{"head_dim": 32, "vocab_size": 2048, "hidden_act": "geglu", "norm_eps": 1e-06, "positions": "rope", "rope_fraction": 1.0, "optimizer": "adam_variant", "learning_rate": 0.00104, "batch_tokens": 8192, "train_tokens": 100000000, "max_steps": 12208}
MLP neurons of a small language model. Each row is named by its layer, matrix (gate and up: input weights; down: output weights) and neuron, and shows model dimensions 0-191. Each number is 500 + 40 x the weight over its row's rms, rounded and kept within 0 to 999. Numbers have three digits each. A neuron's up and down rows have the sign that makes its largest values positive.
Before each neuron's rows, "fires before" lists the tokens most often just after its 100 highest values on Wikipedia text that the model never trained on. A number after a token or word is its count.

fires before: "th" 34, "s" 7, "ra" 6, "lu" 6, "ant" 5, "ch" 4
L8.gate244:499451558506479476457445468532527474528497506484531555413545467536492526564497404542465488539542493559504607432554389545529473513508503487516477520465524463418452489452522496521504471489476562492524517477549570420523466472533467517464506468428537481440454418482460437506481457473494455520585521540503596526527504515531536530469510426566437498511529483451481546524469464492552527548484554591505513475433498502480402569418534521506493447527465590464495477545492465545535504531477521449446472521447474534534515489499485500486561489487470515517480513506516468483503481505491484443
L8.up244:520434468585535568537556494564463409513523494533495568516514550492459590466550504553430507560454478543522444463534508498529529536554542470488510550535505475453505516548427542425557515514516548491527481484474459492503502546466510494508508397441501452505567450551462509598468443485481536521504514480468490575422488508455586580509514481514595479511535475462609527433569530506473490500465442498436491516478535556487499475483485487507507484457494521510503510466454469464537501523484519454495574486555510548469477460444517473483474552477525501468478548549516470436457482506449456502
L8.down244:518500527456485515407439450473525475530499444518437538489580464463496533544461463590443380592455563544559512470487496529457452534557441531560493499495455449427505435507504491494562535501495461519518506492503511497574484473543497459512488591415514490537549476586462473538500462457525502533527465482458500456524476442519526559490592492487464534533510555526498496473521388585505489540503485529498525490546573468515489587521581514440496506518516557475469507485513455530550526522542485493593508459476512500461420529458528505480508531511504517461545493528504507456483498501498526470

fires before: "er" 35, "ers" 9, "ed" 7, "e" 5, "s" 5, "ing" 5
L12.gate368:514476518581495533486488505540517466573544540455510496480442501508545482516563486447578539573491499517491517483582531502567491527497481439477495451545547444524462560509593472562468425478504519479445565492560551542464502476555422539545480529549551507511599537477487557513489513476494472525489534546555430435518523497537486488474472510475487537487477571539473454516509488464538522448480441496426550533521515534518517507497534505456501529532485484522547487589484424518479507560497510498503442408441459523569577515475621563554488483490473514548489499435499493516504471509560433501
L12.up368:482524478506492517492563435468559471513519485443491506533477478486515475565534508444537553542554556556535479468484584538480498467494589493564499443535553475516507539516534524569477433530493475473549478515509493508514518499501439528579417520586490540439481559490558459531530557521526527451545533511530502464458569457508432459518521514515490516516484537521393488525527484568505487513474489519560459482440416513463470512528528465559480458558452556513581456484457524498471489532479509566547407484502539568479495429490479534509527460520559563506398542433524465516529448493501441465
L12.down368:501501414463568455521478497499495483512521441480511492504547531481455527470553533520538424599469452503567495564486488484446495517512547527491531480447432471577463520484465561483500441559430541520432458470535468496486502435491454488489452491470510531497502564510491472514448541482504531463511533561509425513491535482501556565508484551454485444515514512480509487559453432552520493458537507422574470530557463511522456592543519502513454528526462489431493489506511589487504524501518519613456495465465451461478469452503425500495499514547552465524497543598502496412531542460519430428

fires before: "ed" 16, "d" 14, "ing" 8, " by" 7, "t" 5, "s" 5
L5.gate82:455487449510498534415486446516461515591477426483525443523485452558495496524448537519529474525480536512413527505549485549560521445502412467513518477469491525510447481499501484473473402477422499504502481498541467508528516445532483430463512461483486396479502535483452464521443447512522552489540473529485516466482433475521465553493479518472434513479612509564548497488498545502478439516433569458509476497516485467533449502501469493458500507464502518540546510577453461519565533497515527595582411528434511512466496494477581465492482470437519542484434485484514548589434543471498476461
L5.up82:520484521412511482478519498447492488519528500420495630445500533500455619455499425548467524464553486554491504493541462504422480546529531548522428496530428502454476459536495498456484489509485485563467542512549519545475543463513517535403471490467573455584503474540532481501512540452515555479469510600483478499551553494519514508573574546468472455507572434540456464481513551518496493576492473525484478500513595496514432491519526485480524434524498475567427547456522458520478517510503508488472477549544496551562443525476478490534450493487488502472535531501477482430487543495585515477
L5.down82:511470488584503522511507511544471482527476520540464509521516477484500431458479513477515433519547577523531512538484477433416566478464489446490540490470477472517610566532504486461481528474480479456476478488521443517511496535494535558528495439507422524506514500459451515447508516450542533407498498469493498528542483488479591514525444483525546587558547520507479556440490457479506531451493531449525517468509556592465526496525500575492472541467516480530667520487539461585465450473494528521492543475579458534556519504483559504534448527506433448446490520531476488535553588534496468500

fires before: "ed" 49, "ing" 19, "s" 8
L11.gate67:543505476486516500544524522562514494443464481467458511471550444505507494461527462522485547522600533502563487592533546512463486450498567482525577513490469559578499486528482501531495493533477428458470516479498519481504502473509484497542481618503469461435496497568510519430518494495561526486526465510478473490473548479432435491539400479524520505453528493467449476555484484537424494508467511426524471549554565510601558523468600537535460588501532470528525536496476472455530465449513505425501452491501528521517522480500495488479543494511511420565473539542427580582440512504489569471
L11.up67:445447519506498510471486460543492535557545528468475496464561523496470491448573507487559533495567540487528467540556487531474531492544488551487483563538474452515503554437497504535465502505543552434528469531473567516509521558537416492511470541595455503520556513475471498490534559464488471545441496504452508503500514477548496549459539456576569530443540531510507531555561516532457528432500600494555483559559495540548501580500495403501510470476488528566480499542502491553566518519497538588516457544568451428555505503557545488565517488465426524516463430469491539478501513536443434492
L11.down67:510391443500513559522504568503469441462467457502469538519475460481465473486489538463508468512502538418536503503528516461509493465438515471464555500514498580535439504503473524500488550522452408511485499466530463493481519565530516437525534514450491431519430542508494529480444451488523453499544480528515429459486507492437491521501494518444455508470540481498457462514438483529432499548507520455456476506526552453533573517498563557575486590448549478499532547518566500531471422473514460517459511490441510513500493477498466486474508532312477470555466537505418474587547494491510551489

fires before: "S" 37, "K" 10, "p" 7, "." 6, "s" 4
L12.gate343:469493427555495469458395533424577525503442532537489444527545540489563486499569518500535559527462492534495504502467572458477511508514570510531442596472476486498469390525527612482526487484521539494519490436504481469494527476497472510466505512518550489563521473489470537477487486517476529539512538482577500528527509538472469463458486528525486513582432535494555459503535515464572518457491501499485483556458485568492549489585490507542556544568523534452466512492448461580419474453475485506520439491534570464470534485501588474463538508452532462527406472477547499460531507542567512472
L12.up343:541539460471432543455459551459513473583546500551500456581559620439592478527524526514441461504468511473508504446495491463547480475485503529535530495461507457509487469551470451451595505501565486480489556471575527516500504402464509454500576566480515519510492562492480528531540506547442413488551522499493444559483461522466518463392525488490468494451551497502542493474512494457488480492508508489462515468555454493506547509443481535546479528545524485470487494429532490531452495551560526497516456523490479522541533425451488501574488414500497527410470499554552511492492499509497514392
L12.down343:422454483423488458523527478459535534514428452518500371555518531493467564492507501509462465508526464535532462609487502474469421503527519524545512512451451595479469513487463500451501510514469470442559529511580501470528532512433474510502529605492489471522455479444524483478465577541534491454471502458457497524521566539465465548516480537463523490429548490507463435511504553447516553464486475519516494547479506502459484460533545494504501493449584588489527518541419495480468477562506451533475498545559555469583531469494489478409453489557501478457482491440458502478521528516493527413

fires before: "er" 24, "ough" 10, "ir" 7, "ing" 6, "row" 5
L3.gate314:467479470519539511432507478606500510537506560481477496496456522525461451494477538504495502494486548531447498473498465496557460498503514483531472501496463540522475494463455549478521429452526496533468467536610527439501564544521478496547495495469522451397475556445453502534507472502554548469530503551433526435496491479509544553476534544502543514486537562514470565583528519516560556518509474556475484531526492470417536491461542490454486498603575475525587443444448532517477516470508474519510559428430556433452527434451479555525509517514556406475509519580540479499505499507581512539
L3.up314:530453529526493535461458512459476488514498513614577503568493482422541554523537493522432493438451513491563475502505530480428513518543472498479454546545482484480523526517521414490490519458504429549551517464424521490520526495508599478483539512406485498466513447519537464460538516538437619578546448476571511484494512542534519560431476531542533448509461532454478565448523537570498453484470506508469462530499507490437541487536527544562450447493529464560532495422474535514526514510568507471481519455439493540454499471499513396466483547470498516473542490511532474469491547438523472459
L3.down314:505484488489443510474482482437510586489513554533462475580467532530487489505480490413497544419457480489489486421532401451512510513478478485507511460479494481444510534552441519476461501456462486468466446512499494534488507530509497593529576464511464505442443542422518503446470511480560554418518483507511465497463495492521485495488531495545486474556505571453462428516417503544463489590536458472456523417462496445518468462457547543482430451528530490569534491396462535530516457472541426510470505499492457450488511495491581475507540476532443543577478516437471508523439470497485587534

fires before: "th" 28, "ical" 10, "op" 6, "ing" 5, "ic" 5
L11.gate357:435432490539469475454488487462490553585457437438450420527508502501545447534526493490511467544478508540499488465535499532440494527511450444443507521551479471401566515471477467517454527529444563508478495518439529486514507493501524490513498425456427470504471471509450430531511440488468462536481509511477536461429548533544541595538529507483531532506494490500542473472551542544409454480482522504451530498482413536539518457403571518482501548525530532480465543499506554485531497555458550500482489582459572517525506528527577506568483407451432537461509543551479522471513456462548456500
L11.up357:481529478509495581450506480579471502518500521440517507532494477515368513481491479541543539532524534486546569451598479503530453464482464479489484430546443467536450490500508448478495543547532453533492515564485506512466492460573539515576478520533544462456516480460541526476529569453491500469539510511478493400465522519530497465466514552526524533513534492513519470490474475491485395548572569457476488519545498497501495469477522390508477540481566462466513451506538582412475482516399448523506447457446489539451466401478510475547483480515456534455535526527520473541469473533569468452
L11.down357:538501487517537473471537524457477493514463501564508523555498502535479490428474488530581425517478521540481465492597546490448516447518488520512480484545526404402484447560515507518435500525521485535476520481513557473441460511512544574510501563424539452434551467417453487556516511517505477536481485524523503573484600504444505520455448502493557547538463511472449516535508523531513462497513489439501417507461477484543487497512463607537452493527627523506510490505533575481560456517545473455462556468445507472534523490455472471501491503417497527505552527443466490573506462460441467458

fires before: "ed" 28, "ance" 21, "ing" 15, "s" 9
L11.gate155:430470539533437516501461539488532562511561532543494495477515601561428510466491523500433459521435606485487461452484475470510478526516563505561537465460501427532471525484446571524511448478451535398450517511515471511450499557456546429476521466491504531409514474536539528414548497506535510457488524527475509467474531484458507475459462408506512570511459519450501519451488543483533496479572545420490491495494491599527579486509534516443491480495513463568572456519523521485477521442534501491527493565527487555485473450503535545507558507511479506506478470458506576460541495498459402504
L11.up155:423454484478444487492551509427501527508537490537451566470536439537475580506548494495456444575454514456473506531490453470401481520459553496525562527470420467480496482495490544506493485547524483507534529443442587517494529503539507432518549581569463495517516497472483495463552485565482481562438569494592478544413491510562502538516504456539538508469431500488531527521590544523496540454551518432473418560502484492477505571525486484476512456481450504442431598474461468524497474511539461494577542495494415502411471499528478494534527480496489530473481497498492486532514483499493562497
L11.down155:486526510522479539479454388535473463482490472522488499546554483470465469522525450461529515563464481529488447546467564384428480508491485511573549432513522581524509495529597560533524511497513530490489519498473462484529492610445441493525495480442488494459528513560508556458486424474541525446521486440501481497502475475499480528504549458522471467529526489462501469552454438485431460535525518519516543507515487496489474468519482476516459514443570427532513479571519516410467478484525492502501512535549474545538473533450379496477533545640467555526443452516473460520527441528515513459

fires before: "er" 25, "y" 7, "ers" 7, "ice" 7, "ing" 6, "s" 5
L9.gate158:540474477507559450477508466459567580512475453497473555475439497419503544478494433538530531512504557574579525483534515531528471519492506535481515434449504458486472548523439514505453482538540463494475507523536559501514509476449447517568441441514569535474569522478584547472504537498501455493503501464523492438551556504483514584464487561545536546513531471523515490518520500527548506510501502514456538526476551428514519506520458498505410490510456483548565517502427528561497537480498534493476521466433559603478434565456451557556478456526492578541550522597547466538488462520521453434
L9.up158:571522492482480509495520475468491498495512541493482506515538457497521523567529479468461534569439538551552479508518489539508456509505481402494569521502558479541457546469493517511538511502521533476511501478519514533519539530485515478612584479491468477526498449444504502510524492532480561514529475483387509418479539551517542601506573426484551553456485558391561474501427539461511491464586577536445526452524456467524504519450552582529512513480545469514454421450533542526475487474501507537507513536473553454505577438471503516547534492564543541533459430501490478453484542449512528459
L9.down158:551509571489524483433503414513485471486480448509444476479476489489498517483482501546533464510529503437476484438457498466451556480465560477460487504549455549478532482540493519526513435530449527540501541548519590479498510586494514423512498515555539509510516493485500501473536470530518480477539544417614459460481467536573488470456418504502475574510538434501404528494530563517495405582559531523463437532498519501477405482445482539515467565519491434558495465506435495515471507564532488462549497440411492529527533516575481432467482504545481488526526518545535443528557480478479511535

fires before: "ed" 40, "ing" 14, "ance" 11, " by" 8, "able" 4
L11.gate21:442502478509549532501540455532503509491478463523438467516558570497497434451567460543495594474522519511441479559601555513444481561463549488528429478497459512556594414502484471533444452445438515471520491547550514488513467494504493470536474544550443463517503512486466474489482541530448568523516521516514574438540516488434521501495548503557552529507460582518502534463476554463518502460514513471517461520512462536501519530585506480527490478523428437533513502506500556499564445507522496468497451520450482562473431563545497509526493368501462476500552537447505488529448580485448546489
L11.up21:552477424504460471451492519472482447499458549491467494441512503558473498503529494482454507461500584536560458516421508522352526502453528570576531492430518470487537496537562519522487499467597525424471478557491509531526512520460515472518492468489494535525484529555546496482494537506494523482514445565473532479517426496484566471483573483546508539498500422479539471502457523491447403486461556462520508482490479475573460554487484419539514533469473481504482508498470436456521550567558554535479512575537542479444514575567490429573528542517478499422467489486513499571474521480522505452
L11.down21:592459548495536531575526543484509479487519493508469506402510496525426465443480526568529479505511418479503527493505526446563593487531553538517488530526460452482479551583494498431494497516414418539479548494554474500418505540523471414558554531528518518471521508575502516528515566510482548575484491519478484562461533497527476570416507491547499511602523551474483490513468487509512624428512506496500478558437495483433500533551455530455560520546482479468478509488460476502545514473451488508480497504473528524523456441543534528465459520455538501488511547536435448524502472538525454531

fires before: "ia" 26, "ic" 11, "ian" 8, "ization" 6, "i" 6, "ical" 6
L9.gate107:592534496496479430479464483436556505545483532510527484516472545553539433567484386476541534547494481497507529522557385507492515468529444490472500519450490471522482485575435522541518474474508473497541504530565518425539515499557547537431480444502524535489514529506506433495487587526473510556540518505522441539459567515543451522538493584461472535516487498454505460499456557469522510485481526505418417523492464447459442557501476540467458499452435464480443502445480454454502494508478552521536437508482517468507523447481575550522523452484550476585438469486461492457465565530434525515
L9.up107:480506547496541526548436480480513502497446432527520521465558462442559492604466481445499531568509481510502510535490482437505488491524483495508506508508432461472503494575436548492528480439482445530517474485512516427504509494506464558475573487518480499417513505465487446408490484439462586534460582509565492489528549487438480426463553496487556570495436466448477480537497493481535471495503551556465558527574536503486494620521467555513471480490434463456506535471448552489530496514490549546474401531485501549494477455431556536547515476483543462504469543467464502443502476538415510454
L9.down107:531581486529510480533550390485509462532486511500539517522521475468422491474497479544563465433511529495560499507511529553473468455450530505479491471532493509540504490455525604457557445525497539487495485558485483524516525564472497504482435477433559524476500506548518467477487494440486520472518508462492537505503563486530521472520542508552566506542518499514499459466477538476523528581579489408460493508450525560488554490494523548472471488460516471525538557501469476325484519515497495538511510505506529500509494549620461428561518478655504517512526489501560471473527438464563519496

fires before: "s" 43, "se" 8
L11.gate323:442476549517502534541467486585492502549539528488432425471469525539453533517505488576459463517523509455526484488534459518592448514497471521516543502521498481487520534546564566509480456524487493562605451506471503577472539552557554549520526490495477478471523456573501496460494440494439466532527533526479603515422534547479436492442465472540475407467463496411510546494475462487508485527485489553570492562486493488377527506469506479496534550524538486562595509534548548556464560517412500497480479407508545529483493525520494514494488492485483533505503497547463494452486553493529465451
L11.up323:530542548499539534555459449511512492479453487478441395485461485492525491521478477496462544494495529530518498496533476505508448467499535568481524512552494486491516516501548534531494448516555476530522523568492475569515495502487534484637547432510543517489537481468464449452407425533407493540468475495496552537474455556511487438468417544570437427537489459451473520455501526545459456516529482534515480574499525438470524535442456459464544556491541495484572509529521453579473499544480544456471529472462502492424474529467548488544484404495574569534493539536461494470498519529530523413
L11.down323:520534561484533505520421458524472484503413515529567557496555467415530576531506424556463483507527460492511585429479552457526479424474518501562497457491475520464501550467524543524550445578499548408539528474481498521506421463538555473535527471504474505492537464465530451501498471560499560485476551454506504532457475489516514481556447486501482482461511478536517487539574463528524497497485543454515452493541558502551495468464513505501418522464510428519457470511479454458470485425500493485528521508526533515476512452497554541496427517638457518485481601532591575463516524541515528510

fires before: "s" 54, "d" 4
L12.gate119:551506511442498456517435483481491506507502508530480423480504458493470504447468506543514489542508534562482507531499449534585475477488515513453548476552466498477490485480475465489512440479420517459510473520527508537520489452536460488563497462534482523549512506492458450472556485521436450557562523459555522503524469599551500471484534527543433448535519483377478511468496452458532471516475538536538547536482483522467541589526474535500569464558531562472570532526516477569486520531501531565465516436540503508595415537468590435522537464503392498447423548459516439471571486485502493471
L12.up119:494524533522502513471515452504470495464507422506479480453443471567509464533472443526455541532575577544527547480485388515550503476425523470489567516530494500491521518536511475493521464522519448522505455512531539497512543409497493424593560471434481488478521518542474550481495497518537500492555529490467498475443558536525552495481509501468526459506485444427455567442446480510517528532513453539537473599525477464467515470466478523446520460543536565450556556471480449491608538470494473534519504434492520514428416503497613533503501480510475509469396549533513416482547471530516500518
L12.down119:504511495443543550502569420550489499533510539489509552499503460510519605509427560496452509431533488558530488446451447533489528455397520529536499442512463528474498508497439552465550491446475478501446525451435449526499496500573575471500504490512514451488476534490519536612484436505511438505498603483503425449459466550543491472601476500410507487483512480536457441505504460536473490556460497464534510538505446498553479520505500496520442525482485466500530537460595493511495514581518515478535469535507502538560481532477480560469470505567500445509513510543596494469531509562541439504

fires before: ")" 15, "ence" 14, "y" 6, "n" 6, "S" 5, "al" 5
L3.gate49:505474474461523477501520493542531491518429554518515456473467489569438501502602498486511439509531462542532513473460480527501497554508476475513560546434444491531490554562419494450417488483473499490529510500535509483530633531498484477471593411520525527512461499475556477517477439592518517466559494449441444491474466483499526509492521477570481506541492507473536473511526481475456455537441511482534505577471498556458535517517449412491461512526487609560565505453508450544550478523538428476467491417527509511502424507414477529492555571487558452505491469522494515523509443494537493451
L3.up49:479474470509475552515466452506513505508513492556500495564453423482416596511502483489513440534491486532542478562491522562433485538523456452547550467498580490459456480529459579515428464514532469524485553540498453448518506489501505451547552563560463541416510535504540420397546532567538514542509414477514552478435477434481487560522505515451549512530525497547533476543455540531469457499574477531482509495513505483488507510533559473561544511456459406508551502550506537551438542472490520533541570453533467527568475525512543522505466516480464484509473535445441474560498445443496480502
L3.down49:536461425406442501489487616473467509481529585507527499487443529569538572440483392546510497497509468489484492512467493484416554514493557501515506497511458537566546484424525489488562467478510511528440556481498471504524504462462510430541475503489532515481509545456530556493545488514454508442522464507528525570537505440554473483438525534544538550447548472494484534448557520479511522516497478564473596490473336449530494449493497500516503509553504524465535492492518514509511472430505543487513565497525469515529520444529514487471484463480490498557581534514504446594482456440519480475

fires before: "ic" 21, "en" 14, "ical" 10, "y" 6, "er" 4, "ie" 4
L12.gate295:539512544485480477472533506553495490551469474549503518537464442585535535555468505493529402482539531518530583413521532544472387391538565550461511491531459434455445489511488467533551498498526578492503498460480578435505482455536527515537471534528510515513500482505490441528501539497482431489464552595509570562493549422510502558490573507546554475500575535520513485441517535495502473479504525471504497542494461464635471449432458532482506438448492517525485529484510543522461492567501534494462477448528528470451450470523524541570439473475492478493488460510554465493509510498477522489
L12.up295:537533539531489530525516511500379513529438511550457570567482443513523490589504467469559444451530504491522550473566502516567503433431533559522460493561464452541474465515456498467458554470500543573475476471479554433522482401502506501498488430484470574483456498507472390496487524433566500529511541476480536432488545539495473475454520489506486465503484554463510493481452435582493495493503556421484544456501466486560507550457446517503519519477498499449495481570528515502507485433547581542490503451513568497527523503449530529552523440470467489537513465477545525499453468433505423492
L12.down295:510570527506533497536460431453475532524489512545466522451533552444482503530458439432464479412502474479541471550515523523477536521405528506535449457506491509527366521532491502491510523542487471462527558549480453478481477542522531457454428556479535432454496476601553470549569512481453516505528453557497472477492534530487501462504560566511546477562516455394480471471523537579505511644520507432449471556496469444481489498545506495455470511491476498514553422546520498437487524560511494516468520556541557473477471478491478513463535485539536508501485472497495538527459481547510429522

fires before: "ing" 18, "al" 13, "ed" 7, " Air" 5, "ous" 5, "on" 4
L8.gate373:533489490537510488500472452517513565485493516522491504549563526470433494519422536542463502536514479536528511484502509506490507434442534513490544526483448491539495455535500465448424424529427415471541506579511550566487466510590544485486464390524560563460520454508445571514546520556485571467519501488529532552467574540520422537502518499571475522438445540474478494533507573494501532491507553423483504544529461464472508477462434539482569468450521496540475530508442470532483540591486457480475487504503384494515482519545479472553462513427476543471470530496453453442508519467505457450
L8.up373:514513456595511522432558509456518571506514480496544560510509542559439490512484491468481473568452559538497484505506521449463495543444513521472522517541522467484492565462547525455605430421496484511478536571520440537492510528494513521529500528491459492400552493500519546522530540509462501437456547529515520520433546597522547509535493512492502522505520471532465486463482538476576511525462524472505581480515462507528470547457575556492539570459461462531479458519526456477465433512513463444488456578485391562591460464498568501572501512521522532530514546480498534509407448494460517486
L8.down373:449502451506481507503498496508439524509542562455494510584521449542514469495492501482556468508466495490463478561539504534399522421472579503547540462507533516495486416564534510488476407482505445510492500453499499465473486603545543527553475447478531578514528427502526491492472510571540494477474471491552567490540436561487535513508489527541505567484472463511469485546467506559434502526550427488516518524450466525580537461520452459518499455518519457413521402607484455492532447523464476579518496426452501511526522480461470559495519494423489557452507488472463555508542484492544450511

fires before: "s" 50, "ia" 6, "n" 5
L9.gate271:544488584492537512514468531548449510517488521469568515435433517546505523506522468451553440547478581423506483467442478518485475511535502464498479521513480457433457463535562580521508468507448495519487503517503472528456491458509398510486523534481523567481518558477483456527460449418475478487529549516504486481442488512542506554479499479555409532533494523508506493516459508471513511512403494511500487523445534552498458488497475494575569502508501480572543578493471503544517534541546484554517399492549425486525514549464565519501535435415489484522501403457533482530498466590596431461
L9.up271:528476574456500503449396502559472511529520510439473471577500583556520513502510475515434499567476574501516483447506419472453509524496441480530473541603479451395502459560596539420536490454446451562531543570531479500493496453549431489471503505507497535473459539585487475528466538469493541485546465502510498489482542476495526520550544481528494496462536495512495536470500602501495493530476491425477535500495476546473535478525472505592508480519437527487477527475481530513591500494509560539463520516514456558435463455469504536529491447471459541500496543464516447496498535587580468494
L9.down271:510614547493448541518467485497557516478519496497535500539444553479405545493518545471537504493567520521530521518441491562537467548522508560518554469474488487484512542500446514516475441507503541532547602468508413461508485493532525585491476455436554551524537508434567520526485503524543464462489510557495459510529528506495488464519441554504479491497496448523424464552442441455559499450511468488532447547500498512482541459462529486437514491499573479399496495502539483414522538580466490515494562484463497499538405481483480575407495474528546479522440471555529483527555449545470471557

fires before: "ph" 24, "z" 8, "an" 8, "gin" 6, "ish" 6
L9.gate31:501511474434529575512375487483479425477515468473476459470480482502426512512448474522483468537474525539475497463515527539519459465562444528500518535439471417484559474533474452515421484495577522481514505521510593508496385421529498515404505492520522466493507542486460471467535502487455589573477545556407526540432493555522450504438543529541470495499477485503390435514548472418469552505526554529523543521492545532490479515517494467460523563528504543491524483550479516490548515483508539514488530473515493507469508469477457546498513512516551543524467511557558541532594514571527506530
L9.up31:562504567520554518495538470519500506443574454422545495463472442503425522465539467544395509496495499530430522399503473490497501476519517525509446514591560504445443482544487517544452478496546516533476537453433478480502479490519548407559521457485523515532497517565456583446531438506514512527496484541513582551522459572467431498529442587520451515496502536506477492507494480545522520441544518530447518513530449576503519549396469457501515474478443551518527447471477457471536477558469517514512490445551510465464461461457565527457457493513544511459506524518550476494561519463464454522
L9.down31:503452448517498462465511459575541509563496482505508522519492555544483442524462480485448504547532466459467526512560518483526543452459507511454430454431544507466460478496475524444520505491501512531500586534557452461521564573654528578499505543468520455464472472476525516536535546471524516563455472525472529484438530530476464598476550610526536525541543482575522509533514461539527544535515454444529528547530519481469510468477567452516550462527561456455502497543471503516473539481509450498528566499490433414501444488431455545495485509564500502475459527567516550507499561467487534470

fires before: "ence" 41, "ent" 24, "red" 7, "s" 4, "ual" 4
L12.gate181:465424489495511498542493521581497499501514536498550467506478545506458524487513546522482482496516491521462490513574499636523452492561534519525531550464462499530502535429508526554521430508505513489473521474504497566492475441523520510514541546558453524476523502458569513493574501503424513516509445565479590559548557475473408496505457446564471517526493469416580509486528553521536514468447501550530471514500573556475466568503430495438450410458510518546540525502587481519481464493521492432444492556443516517518453496495508495530554506515541465468520448511497500481476443467493374445
L12.up181:416463538477469563561512484536490443501513468509569434488496493512496540495513536538493518553533531524467560579538483541538431491492601494468556509460511545591399525538495495571483502484534518531570571492478496487534480482531546411474634451537484476474493526392512480518438477576442521511491465476455535483504490524588461511523498474595523478473470451498507505475462509497453517503493493470457485509473561520518513569476440497519521499485511462516495493476566492520472436544518532418490460525447444515531567429471517500449526523527544474460493496501504433546454454538516473526
L12.down181:526499499508550508581462394524537501496435478500488523464544566532486460543475513488488417475558528520619548537509543503432493434474518497543458499518465530478451563472500561515528501525519437473503530535478503489515548428508482384551474553522542500479502506509510526436557504502510475557522560448500495432507520521504534551512541519491550416502554487469470510428450475523469480470488531484486497480559593464562520495524526544500432523492447507612528495532529504524493536437478455498489565559510539451520430444519531446477479527584503470470514584531507492586521499504541476479

fires before: "y" 37, "ry" 12, "ic" 10
L11.gate361:442417467487523489487486466508571488547511597474492392506460475482499510522540519561518549619477513496529532462531469546568454501550475588478510501451413504436454531557504585528435563563487598514472440543548602476546522532510495473544498476420505507467514422481480484453556510476465485454565503470492531506532471477454503543501488454532481521560509486513586512418491538495507473504478516483470421480524430478529507496525489460511508535455457477500532539447473510568497523502471525482484495501513507535527563519502515491520534546458439518505524523502534487494450474509597557537
L11.up361:510579467469536513423536487494482518484491467531451518443564497458519476549544507477557424540512506478507521580474572457503544588551542490552496503497503449516481495460510535453500515388452517587500449477449580461543473468523483538419495436476474518516430502482522450420535497501498491512511509563518504493471547527393463515470514452444505475510558524454469502591477521513572476486519573453522477420457491486487471491518531566518504483482459451564510411509523516512442514460422444515518519541531507481568549472487500539536453518491487537557409537468501496542483540471527505465
L11.down361:535424472538467583433489554526543459462527483469539490553479472470447489500497529523517540553439412472464431525490480517451517441508495494499494473492467543470455445490501505504494535526515504449439463546491506481485458492519516508453488525462494534470510566537521521491475549493417557537448475461463513486505434525532411596484519572559503528501503501451458476499372456504483473550430479508498528518502449487539487472413491421464619454564523481450427469471490482579533497533539465526458457455473557472473474517521484498481533480452500498517542447561503431473464471447494588513

fires before: "s" 22, "ct" 9, "er" 6, "ign" 6, "ist" 6, "ni" 5
L8.gate204:506413510504529508497429562523574484501478498519449479475534466492497462430488527543490535433484532501466460500483513536535501584549448472481513581534559481479594412501551588472505490562439493520464387516511556535534519545512489464522471488556449489462462456473533479501501459456429507536498491437568494499447528543501493482491511470562537504417447476546584528500446528458470530459521465578466516468431454454491488558474492503459511493499572507486491525527521520556468535493499569479532512396500593557520422463508499503500461451494489506541491505490421523420506485521508489503
L8.up204:566459557481537535484419564584497489482493499463445494521522547476507490521499516497535497543465526497471484492477529473495559515507528517491450482477455503430544510451550517474590470518499526515472370512483429552480562440499472462548429528547475551507495536489532428535467515514482480579484513473521535480502552523466430527474494431561478487511439511533538553470503453497523414456538461562475566560409518495502446451506442494455446522532492526488495578538503476575482481481531482460485496431524532522502469509549539572494538479453519520558563444417520473426506448558546459512
L8.down204:545485433452446507513501428461524523472440439479502503540492462544538512464519487492437490459532516503544526453529468573502436493515468567509461483449541517503548500525497524496584505432484467547463521486607511483469535546520546489536481481495554530531532500578461449490499475533486529530482509467478541489569446484513505511528484486492431498556550459523495461489458481464503528545465517504508454526501534567533541554469551477539538488499523503471589443558559442478379514483537643544585452493535551485506436495545475437556479508571476494451497459565522475508469563512474561531

fires before: "th" 35, "ing" 18, "ed" 10, "s" 4
L11.gate219:529512530470521474485482467582420468492464555512562542472490469553511510567536464563493520577545516509536512456577539483568499503460546444510458432521521506516538481473452528476485545457558554496467492471437501458506519451474499463531520522466527519437534531483540528466515457467471534526505559534455525454589461434499508534548506475509564581481495571494467545519494516545539509506507547507475548551518496508434511480505463450423515553477446460541483482533546485531419483505499517445517488488424480495533488458526520499487529472470513469509502442489630435454602419543514497381
L11.up219:450485493489523499470493513470509542476527453435453508485475447516431477529476491525486468517488469457512512591492539503508433489486492491572523469485567486432625488549494513500503504514471463490568523574538594442537500533549470482603500501569428437411462478429498478492534468499515460474598451460539508492477410548528584512460512472560521496543518487473503478439464462510481541464483490495488537468494477506522563422516516544601505531498436499485539500477573524486464473577470465501504452452514490531449496485498550537478421542531474551498433529480545546530495505527572496516
L11.down219:531503446472468492437458575594529441500529468569537520476545499552446474544490510514459581543443519545497484492428479396538487525497525534495455546469539468507454542468529478508529533491456497484501564489524510522491532543486450469484502527438483501433494461524574449477582473514497532533471395535523550519515485551535431482411478503543495482513476534522444521493512518539511550541499555483497489440522505455427429593505515402453518479537481482578532423478431500537529489483565498490550501453528515420447466505504535517544486486564458486543518484551484484495446461573519466511